config = dict(
    n_layer=12,
    d_model=256,
    n_head=8,
    n_kv_head=8,
    head_dim=32,
    d_mlp=512,
    vocab_size=3575,
    activation='swiglu',
    norm='rmsnorm',
    norm_place='pre',
    norm_eps=1e-05,
    positions='rope',
    rope_base=100000.0,
    rope_fraction=1.0,
    qk_norm=False,
    attn_scale=0.177,
    bias='none',
    tie_embeddings=False,
    parallel_block=False,
    init='uniform',
    init_std_qkv=0.0227,
    init_std_o=0.00463,
    init_std_up=0.0227,
    init_std_down=0.00463,
    optimizer='muon_variant',
    lr=0.00631,
    lr_mult_qkv=0.4,
    lr_mult_down=2.0,
    beta1=0.9,
    lr_head=0.00606,
    grad_clip=0.5,
    warmup_steps=200,
    schedule='cos',
    final_lr_fraction=0.0,
    batch_tokens=32768,
    seq_len=256,
    doc_mask=False,
    train_tokens=230200000,
    steps=7026,
    dataset='wikipedia_en',
)
MLP neurons of a small language model. Each row is named by its layer, matrix (gate and up: input weights) and neuron, and shows model dimensions 128-255. Each number is 500 + 40 x the weight over its row's rms, rounded and kept within 0 to 999. Numbers have three digits each. A neuron's up and down rows have the sign that makes its largest values positive.
A block is one neuron, or neurons of one layer that tend to fire together. After each block is what it responds to, as a language model described it from the Wikipedia text at the highest values.

L6.gate293:499508433509468553541453490493529478479492508539459531534510467500476524523513527532502516515536457531516539516423422605434509548566543537495522513462560544534482449500515448550440510533446567516426482486533566503456437469513537478555486459547493507459515531518495497504438495483457551506546545428540519552532438507556473503498466526457473510466538527486434490500498572468438492480483
L6.up293:541482511473537563429487448466555595508541529525461527548560523520439528486481434554477437503528475509454490525466458506510448510454514431503527515438519464481506577499481531527534539511502501479446533478493500453512495488477558482510512617424430496542471526455496532537448519526511506501490543467526473459584468458564475448483518545456433580564486528447606470480544505529498465511537
L6.gate331:533513545477495510539543472527478562499493499514466485498488504565458467526482546574460475448480508473467550525484478534484502526561549477533406469496526521504462425537551453460544492500564437499534511454516529526530482482483499526515442457494499500449506540474483477571513429508545487514466503488521580514528493490520547547473528544495449424407576498566528486537442476544574475526576
L6.up331:543608581507490528446482520501522453488498534501465532570458487406476538523519517450545496459481453491571526515501538520476499472471470528487530517535524506525557503489419482443494486487474472509460553506466473501482455561501505533533512509479430426512503471525441538490454572561482474532481457522468523433479552547459510496517501526459430517532508502446522560493483467513517420529474
Responds to: Middle-initial periods in names

L6.gate154:522504541507508532520526440438477562502476491503548477422498478453492434496541540508515468444547474501570473526494487498457472478476528533480466501487485479454523433444548571475495443449518516534529529453516566465535502452487495510596474571540460508416507453508495429499463467567497445499469421501544540481448448487551381418578534487548527521473520523545515492493628433478518444482488
L6.up154:593532497487492532497510456521445525473517462546502507462487496502510453532468546420524502450530496502416495527446516478507474514468488521507505546514460464442577369540513603522521509541519520570506504479450517550571484485434560487546420509502564497521487430503448520475460394493504521484548454518477469492387460520472458497488529493478535507451489538496453481502502488418501502540514
L6.gate183:548508533480474539577524495519542485507442498544547541450521447487526485581392499432494459437417489450517527483533529542567507471443495497447551514500489535484576493546504432509453508475486545474460434492463545541467510538572552494497489574477515477510433384518562468522498499544486544473458448506533476524473548526589495456514452537489479559517513567440443488506456498466549425503528
L6.up183:502543443513525587488524481438462532536554494526525502510514490553499504430546504516453513485485460510444442490501538556465511494517474494464494540508490540501538541467494538468529461445532501422507600441543519464518475581511496455570489431498516472479492481487480454427505498488463491547526480492539470448471548538518448443565548521483527530521512530531439515534525504486562421484565
Responds to: Partitive "of", heading closers

L4.gate22:474536564517484527553536567579466502492468557481570566541476482556468471480550494441494554527399542477491479506488573552564487474532468535566421491475548582496389463498484554601541558500520545479546456487504437529462490493566512470465460559468514463473489462440503450510490610540549461425485579585450432444413512464525543492497418531488531494493484502496556468547489461500507525430521
L4.up22:540503468465460447522469523461512468474493495512468538566515487557549527483543524515485473543435515469499491458497571431533515455501434450464563485497514495491510543559526424493512476446489567496516465562518518551446548469514509473513510515480546492480453399545528563443519489458530476439476571578480413471548473472530532537416539551552507487544422456531520503552494503435512505493464
L4.gate130:492566484486512428523465464489510459567495507477449518494496569517495507520518554505489530538471475464532564531522442516441541554540483554446543579509461508458488460429498540487403495536460529456452450443410430541535433428526496492446465513416515449477485515541479502481476552477476517494523503513562452525491467506499443437504506502519513526441486490482527533481501408491457549491450
L4.up130:623575497447489527517507527459471528473522412475501487531497514498526486464559525459558509524491504451456505506512564455521504501505406491542486493434499473542519532502519555451561459475501458532471578468476442501539534522500532446486464466510505533515510526460517466554500540477514416540417513535535555525542479476458534548442462443499503501569503511460437471535542426490507531513518
L4.gate199:536485461455468583456511489499470507466529565464466565498522514442507471600452488494510509532528579457621511509562525542459467548514509493510562539572487532493512502497481531517508489528495445551545493532490522457588485544513476498531481535548652462460572487523457507433490571464471467489558507457497530480529478511441451475545490487515553463531465562476526541529513466416487484480533
L4.up199:498567490519542505507478477529462505492521604509501465428434539485412535544495526498502478478501587446535503508500482526497474525524491538487549513535464500540534494530489459483516516475476479537477526414481538460532525526552463508523490533528650531516541493472485501460471533428485462494453519484456456548554521441474432484538494584556544461474459525526469533509488498418470506505515
L4.gate273:504507462527509465533451586481464540472492515537445473474504444519524455527463466563459508537471470531494477539478444530495480488556438582511478535506491503527469389560409476503475496486516479496528385462522488483481542501516509523485524464452538479498469527498464511521548524410473487546474498481495439528550488501474471518465497507520570539477532545554492511485402475468479504502482
L4.up273:549509503471471509481531509504440507475486514513457429471503428561489482569509515511442547529470491484526490545493475500499494498506485574510532526469537495495467441602435467436474528478533498503449435478510514525500525453556539542484540544425490552515510491489562472535514571498477507524496413404578519567521457523490473521482513633484504454553522489540491506481437492537520478514496
L4.gate306:493519467440520516505513517455469522495508507546484432536503545516511470534605489474490524549525523531521551501405532583459458483585511514518462502540454482549557592459497498552484504458552521446434569503442448453479542486502558459544467490501457470446474510470538472491502542517512532515429506585505427439490570482525502551470579551555477483501489506533500527542510496467445559496468
L4.up306:485492462442537444540543539415459574537501464442401482524556530539535467522548500433492487480516523488453553436463496577451497452461520549511538447549489514467505481552592528506482485545497538527571500509429457491514445538463512508531475485571510425491484473551504450520522486450546449498449467451499539523476561500474504531448486487484540511531494534487541574473435490443467502468468
L4.gate381:505545462523442519559501491485496615529521544459470482524564441497480535523525494429506541487526488442484501489543542513550491492502462570570428532455539524493468454540459526496495508516522454486525460510498620446494582531519547445466473511455511504522519479480548470491499456497449524512468465498537532506526472428457477447431553503495532544519514445447476448546525480431481454469527
L4.up381:480460476565498518489534529539539539449515399527472482529546493519465536533503548510479495500546495484482507396462471572504549473517585506515451578477458462476521414533501454454432527452588496536529512511579427449527552500553440476510460515456495426470421434410499474518508491494534492473511511524469489580520594476462512485476512548586493530511444559538552510541513510512461517476466
L4.gate457:461452423496520498540432469509503413520521495516475541546548541526497538555556501506526527510494504484490443541484437530496508549561465461390440497524492516496562484556445464541465529395510486588519494556489452479500462490539492442467482524466485521493529507537449461562432510465496564500463515461512509556472528470486541498548540517486517590526547508499580457582514500502471492461497
L4.up457:561520514458571500484525469440466471498536531427494528543605514537482486456555525519470533572424504460541453504472538548497518484562556520547525558609552546534528467499430495478502496526485507551539462551530473568576509496507443508504522510459518525443527549524514442438485514581543474381510546541528498507571533494490491502476384543523542515535414502487466495542481423482501451483494
L4.gate492:466510532516509452524481534504507521500470477506498504499509520504452477450444484431476492545567430516447518501556488553459511536574534476474506551484535475510554516455489456509514515492506507466477481491471455552520510496503464546544457505484412534457437561427466510442471463502416553498534552478563509534459479536434498481500518525526477512514516497467490469475492596558600492507476
L4.up492:476529492503480542493499556521526522470443599452534512578524523586431561492542463502470491430583515545548486466521485579502549499544490566503532578554515491509484487525519505478539439475591543573507523489478518495531463533525438550532502497494492533449537482519521471512466495509489503455509534496536457442498530510499453448524460560506458486447549487467494534519488474541547516454535
Responds to: Name-internal continuation pieces

L4.gate10:487448464508422428486499557504503487576552469514567479549492483522535534519569534512565513558509527476477516509514522430500465532475514471464479465461519451586509535518435538457490475511508555447499530504507550461436512476502504467415517437489499554530535535493534532507483541582488484498481463487598475472449515430485458520524478456444510449529495581509484510558539522543479502516529
L4.up10:484480538499534550521515457606458450478461536492483554553562478478491575505500506504528581430446509543538514399420529524503465503537509500543518562546477541485518520495424510476504514570489460519440479483443477551499476463418522520483447470517470450466536486486524539501519479526533533544475496483517591512550495493505490399500518525503512526437454468489500524491475505503532451437439
L4.gate151:489390475451468540422490496478533449532490503470524476547482511479437421468469425525508555402498478513518526466490529551500495488472583555495534511474496569503531500414530525535486481535560568459521497448539506549549481545479537489486494537527502436534497486543481533497462517502482457454545456477473525474506569565527531474477539494485467505436564426527467477599501463486507479521477
L4.up151:563446512404461524503566462552523521512510497560499467481546576482478531446489516532504453474425494544512519531545527442475493469515485512526488539468477534509556505552485633486511464511509480501551529441507549533513422468479491575505471503461517504581513465499468488492491506466556428414515446519527555541381568456455495484519458463448524520457522495429444523512547462470548470426554
L4.gate205:472528512435471473454546469483459450558568495520524469468503530463534456449436506558438489514467575494481566508563462460511502492425446499486500468497492481508553525485530491543520457476529546532505499495511554580535509508524491557488550436479567558442499489548447508456487442515507482499521524465464492467451484450540483495481461463549395521466541471485537411575458503503464537492486
L4.up205:418446423522483360553512409488513540474529552500493542517462544500501407474537549492472520516547554481491450555516472470577503544526477467473510424495474496508555530491511464535565524462436476540504500509539481486540514506499442529471525526498528528515441479454558507511484437511474535481574475466553447577471506575484452534524525567507439506477503562474469474517465487530521552491495
L4.gate219:425389485512468483509469544517499545523550547523492576454508499537545500511478511471459467454476585503541483493502458441506489515509508562449505434513530531503573502452367535553523505543522480499519500477459483570508529499498494533523478476464476497471474515546575507514440438519488509486480507510529567455451470546549431462458489448448517462504476513544468538427493479541527524499444
L4.up219:495459513473485500469530406467472439509492544481428467506503481543621495532541551517427493551503548521529493500495522452504464487482583547468556542462516438460556519460427523577459533532505494494494536521452499511485413414469404466543435524498543512474480458512495534501510472561494494486483533526426530540491484519527466501450494510516492500451547507551489551479456488520513513457463
L4.gate252:538518450472456467512509521464534478500508512508463454462606452480454533471478410500537537492447463549516451488601488444586490573476493490440444534484484531467491594523556538569438507426512505524478522486493474527527391465498481534515482533513555460493469470474540546532514489474514561501494515521531508458488473538553462449516457458534435480491495497446470505491422492496485469523581
L4.up252:505440543520531479519545492450453539514560496510439448436496550514505475502521541578541464447427511522484473539467476457390468438460496497488506380482490380521514496471507429510487523478444493507509467440507544489407412466499527479578604521470514500473433559509482574516521514540516490428564465462529505488474471475459544563486439513531517448516480481542489514467459493510453470479484
L4.gate279:526497507490513474420540486531468560512503549428502460502537491487528469507520470541517425493551433491534520477499519514506520480484414552537457504413514553549523517518562488450535501484535479548563482433546563562510508499515517508505483496551554479513498502546531471504508513479482528436459442499567466497528507482537438507552528512504425472559459459400509446486485545508504490513547
L4.up279:432472492454420478492438461532504514500513453521399457474614467464546446472572414470559485522482475478522501485478484523486507477457511507515441494501486538471591434546477462511552533482488520534598462454511550540493531469529431490444432594467475504525511538457527507505462488482544551455545479468523480542515491468483477445478516496520460507501496490472517484432504546446480463474535
L4.gate291:447419500521543493526477494561388415464527503473530513446478507555509534478477413492495522479511523514499499517530428433556528481439504491508502539527446571532552504441576482507494499483466479530563531518489511535461465521445593522491515523465491495590448472541505549447480511401485495546561506480495526472522494531540496496511494494499484531501488491460512497511510496540503509542554
L4.up291:504457531544543540484492488541539438498494516431477493460479495492521481498528485512461504483443479517573517508480522488601602451427417475452491593489532509489462533421529521475540491501530522497518544539523470529506573431501494517473532456500455443469476473525523508437472517514522503528480563434536536478543449572530510492493557473566468460475470496489456498496511507465518485515498
L4.gate386:513520493479407454521489459408475487562555507542537529440492485507524501512490439516517526432444453542571561555487462478440512499561502487550481516458560483478508520504503475470420488499455477512499539559447589509431540437499515523429466459526478600544520491503543507478463527475438543478435480504536444469469453607505466457582529548504528461470484502509547465442498514525481520448495
L4.up386:489513486464484520531557453475442485499475529473465529559492460447519451459519484501464496492445560581503535507533464484527497488423540470489487455434496446524524544439499483445516493440505494519405526464525524476474515489531460561467474468498459531584459459571515518419431476497453561472491432520542435423506429508556505436550527481479446485540471526474469406456536573517493540543532
Responds to: Mid-word completion fragments

L4.gate67:502553487526435604499478508504519475487588475483457470520485522516450476455529477488543457484480537476505462531482501495540525561460547497470572473519563545486528479498525440520516403449466536470474483495469454515465461470561470446550636531486477554457502491456490492563541458468500495475445506517507498506521569440515554518460519413526520510539492421513565461520500429481512577425503
L4.up67:491552488515448503516537479469527477554482530445455444469504494477489532478468521529477474479547476459536506507514519551494523457474484500537540540475529473496565499513585400563471474343513504517479548491488528483462501518558427468548497467528473454519461463449458476566550562540477499477494525506471501557494512553455477493517567461557520487486460493535585451513493500513433455493523
L4.gate276:525475450463479460429477546490496459499546495429465501486495521517549528480522582581555444547419445468542522543450523554494531473442527463456481503494505471431538435466530472510447533449510481484464566532442551500508559526490490479559469488403405466474489505475489531466514451502503580415498485471533472493494488516505520455414590550527543488494542468491529502532518478577491475453511
L4.up276:548463449438501547513507517495542464561502512470391502518549512514518467496523553546550406476485414542533501499469520516416512461468497556436553535499482517467539485499556470483488506468541489518485490459446494544535559504507531564535535457415431487493517542458530520514506462518523536423444513452534500469538427563478513457471511602543602521555520437507562444538473454579495452503545
L4.gate317:495475460493484470501524479460520486519424463440470519490474457531434515534454467478455486544524518532557446577509545460476539522446532435545538495537482473433466460515474551510464488505541514462525490530508497505438552545587564493458478560462467512501494495607523539461474466424562519440567462565552419558408503544456448462510581511515450529504465446558595542534523519517543464516534
L4.up317:522429556512513518502481467449488492498516503419504485494474439470422535474487510447469482509553494488490456533439536469439546480525572523504478478496543470469514516509545531497451497482546515475497492477474475474477525491571524531512490585504430484499420423553478536442390486492590553468512544525552507507440481510504491466454511433475487528549533433522475557558488481499516552479550
L4.gate333:465492500456470434492476605449531481540522474541495482471546408473560504563437531445510592486548486447498477504473563488486498521511548494532496596551481494518526486485492501532553513508428554527467429500445518505508573521540430518452515504495620510505498450485535479523517513481432481516501497469523556470497519468539461490434510482478525471469521543481493372526524469629588493434440
L4.up333:461522469469503422517564485428571513503568466499488535572492521456578463538451493485448468512572573468474489518506540471449474475513479506487511588487555549488507457458482561522476546536428490572471472518514426503501510502456448477471586581508509542561486479476503525528549575533530493501486453457448525481484467622507522497434454494532534507451576526552574495529507456540516445447470
L4.gate365:472435570475492508499558456548528490581565524544501452485461511424507555516469507515561495559503522512549487563513500449521508436476430519557520474488557474543537524524527448446490527487425530480472486473475497479450482499520452532517560508412476549510538504476569549455464508497432556457536501493506413523488402456510495508480539472454519508499571509525469441413482524483502431441533
L4.up365:475455448549437543492505461474558557525525480515482490494526477486526494562477422528481512464432542485519631523552466496513575478472461558546516561509504439515442502467582422550564442549529489483537495525454494500492523450489488503502531480506498505471545541525407497466461505493429568509495526549433446529444461545580508585537549535453468494472483517460501526461486556417461486412527
L4.gate432:562467561462578490552549490422468483533517507499486533447529444528543493497571486507488511518508486579466515543546490482432486505500469475436489483515474563496539551517586600524524500484483453536553504511549589551451442477513453460578544560491487494478487448568498444481517501456531466487510444470441465548418539498537497483473486490492453483519503426518464503578533379469493539452503
L4.up432:513483480518558513530495529480518554537519523453492478464462509542538524497459487461553462530464515561455568496533484500429494471484491446433563507561466467498519497518582524546573465539461491422590496421488539554495461498473501463554496575506525480429504465514474463471543472490494412495467563425433501570442574533555480440445512474480496516489508437477520468487499427427482504511512
L4.gate470:488585499555508501481492422457506480498588448503504471494465452486568457505404535510520542488480517544427485537531497492611474530486462513529517488523476506539551492571486495457532555529481497441470484487496488527562512501481477590538504451521530509532496503437471520569407471510545476503505485490590498537568515507575535566475535505477563571491509446619440525487440454521446516450510
L4.up470:526473557448558510520519505452535512569503526609450474479475448440504521509501472451532539533548456551494501516526465526474481573497492403547420534530463503512506446494451625514504519466479491474534541553504511479501514590537456450488584505526571469464475483513430524508566484534477505499473486494508457433560479492511497477500484465521508440473500534420462449434523437433452507450508
L4.gate506:488525524492446511490559499498548555463497442490454462559474492471526481545436542449635462509464482481424482492526488516507530497468533440484548529475510536492573552466501560524479507486515525467523496447431510454484497570453518475518482491513488500485544489500478511534543543473456513561450477425461465545526539468464543487454510492531444560508519543448470446605539442557452506484591
L4.up506:507483481451443464478601476525477485481520508479532436489460499516473534481445460447523510421499490552446465493504455452488496463508517449528565580485418517509503458507522498493424467546504497523501464480573474494496464551429511472472496491477507489515556503554535530470538442438472545415583475482464414465555572474512492504481448443583468536504495533551527532465475538523477575494456
Responds to: Section heading closers

L7.gate133:457530451469483453519522505487515531491450478452527570449520458474539473588503550513445513449536472472549500502477510494500481480418538466503429530527496504526472539545494419550509531509487420523495482479485519517532475494452532419480442519541503597441508455501500487558587559454428469483475457473488529457440511511493440511448466493500415514509462420529517506474493489489527520479475
L7.up133:533470493528479516578529415472505487561466483481460503495469608457476540560451455529465505503446532413524506471519530453442524592487528519519526529393449568428512515513531558471523419529445457515484457445505536442438465472477483523474494498542453513475531503519486565516463572479464514529475443495469516466446472504451461457465485468472473435523460492570493545436538519458454479536444
L7.gate263:450480500474465505472442482473546496475512535412515566484506582547581513512561465441515567511483504440513515528506495441541439520518489519421470463445557493442455541509458442488530495570522473472457482472569508543457497491507502542530436495467420534467471515515566550490529543472452470524529505519478458536587442580474463508560441483485503483499492475503448565474544461509547472461488
L7.up263:427500473442505500532534506481588499518569520466570511546464507566513506540537494493514538556471545440490591510554464478569450539412545545506512474428535429481497481525513516491560453512519519441468486544476460474526528436468507521565444516460477442461501465602520456428525418449539560523575514473536526523505475435512562493553512409512455535552477477482536502501455489471557467478556
L7.gate299:459516559517530476466511458466444515467576457489514467511512458439578439526575526466455523529504489447540498499527476507526443511470561542441518486445522542475486506457486455520485492518560441536548496460487483567477517530456521571562498561539465590442435512513483567509476501478535525436550495470535422445412479491573529484476519454504490508502476504466469472558503525499499527443483
L7.up299:503481468486528474488513513495532490542583494501556512527420513494536508565489516529439542495516510475561473540542497433534517495547451588540468484464508547478418519495538500516515525532545454485462476466495561492427589474440546583519519489458543471450505483478427497445451457457587484536570460362580459480441500469565484465514460508554571548497401505422569422517582505490474548508500
L7.gate305:557511503509446527474536452485530526499560457472538527539536467507460610508491546462520533478471465557499485566489532463523497452479487501519458497509444433494441474439549503486546528460582482539391524455500573461501519479469545488474535483540443552475513484508464537556514535473451482527528490563419516492530514515556585552580535469500495519545500485427513499478534547531492528457471
L7.up305:429529546499461481507539451471484454566577567503501511461561496510528485478512530552518525551536508519526551579487480467473549470475454530503452501467437505455535516480538554438470470511558439488518429493491555434537469522493484520485478452478494472444585490477493531499452502444497465525505465503480479529497450560476522496529570396521535515520521486449461508421491540515467535520444
Responds to: Mid-word subword fragments

L7.gate234:532564491435589501507595529474433538446422500506422481514499496428526502591420518496511485526511482462504511482491434539448498562489526432466537478511470550431503469533478471509542454535518500475487430468485525508468449550538477545538495425498445411473459488458434472503476587499537527545479544493473427531443503475546436459521463520530514477563490474560505467450551493441509426456467
L7.up234:481490498538520526499541429502517551596494473559425580518505415435496440464516496511497448480568456533486457527505486470565504467478497553466529480519515508464567460445472444496480461503571510450492440517522510445566530517526516534495600581450472475499508484528483467482561519473472465496498489553473455463474493491556520540479568536480454469431452571470515489538507542473534463499519
L7.gate253:420487482466538436551556583479543471486438559452468541475447439511533488432440539530517497561462506478490485502428555516530504585489568556508508536549549508537551511445463451484476559459470586589443436561513531557525544466457448545518476512464454463417477552442407505489550566474497568509507531512460475474510467436513551488457516524557477477543508530463518491457562498475510453457481
L7.up253:527521532476498485507502551500500505529449533436468633513496469490464586532428477474480493507440447549467473443483555462501561499578505520474521526461514585503435493494503511463484499490514487540454446524497553513484578471501404504507481474420377444453557386476505505450585474491463480520488501513516475503473456434558480556481534497530481505496428468541538523483462497519582496536425
L7.gate395:467445430511493525529422464461486465526628444496479503596537429427503512463466554477481569489476521487504499534415521491482445501519508495488512430531449434460492577490420466511511512524529515464487484501505543437489464436469480484526473503541455441442551569467546524469429527463567581511501516518515447457552471546471492491491514514425532459529478545521485473477502439481501488491538
L7.up395:516477547522470514491496507508501557481422576515512475543483481592447502519541558451497521487480497487441535481492561457528560537483443505490514504545473504454541538546550551482517485408554560476467459501449546510477562430559489436491566540454483532467458543500533499488477453442423569493457540506504523483514494430439573500544495525463596527513457506522445403492486522576516538498467
L7.gate504:445446530450528485565473484493437508393509479556468551487462555518478502524429470462468527555480474534498430477467498479478493482517548467513527446474556518518571472484561536536466519462474513559472490499480458554481480486479538470531516549466470485497496435504554528515487524463585529490419552500451503547519462478549517550537581600483548493503542459515499460473515536457561542525495
L7.up504:457455465417476509551441471515505447461535515454532508502503454419523516514376474522457490532474520469467488482427513461570446559456564555437510538514582530469516459471444465528532454479496478487475517399433443542488449440477478556473456513449519499493524460463531539482433475474506509472509549572444481507606517519523497438557570507528475483473528534440488465427466437533497502493517
Responds to: Wiki heading closing marks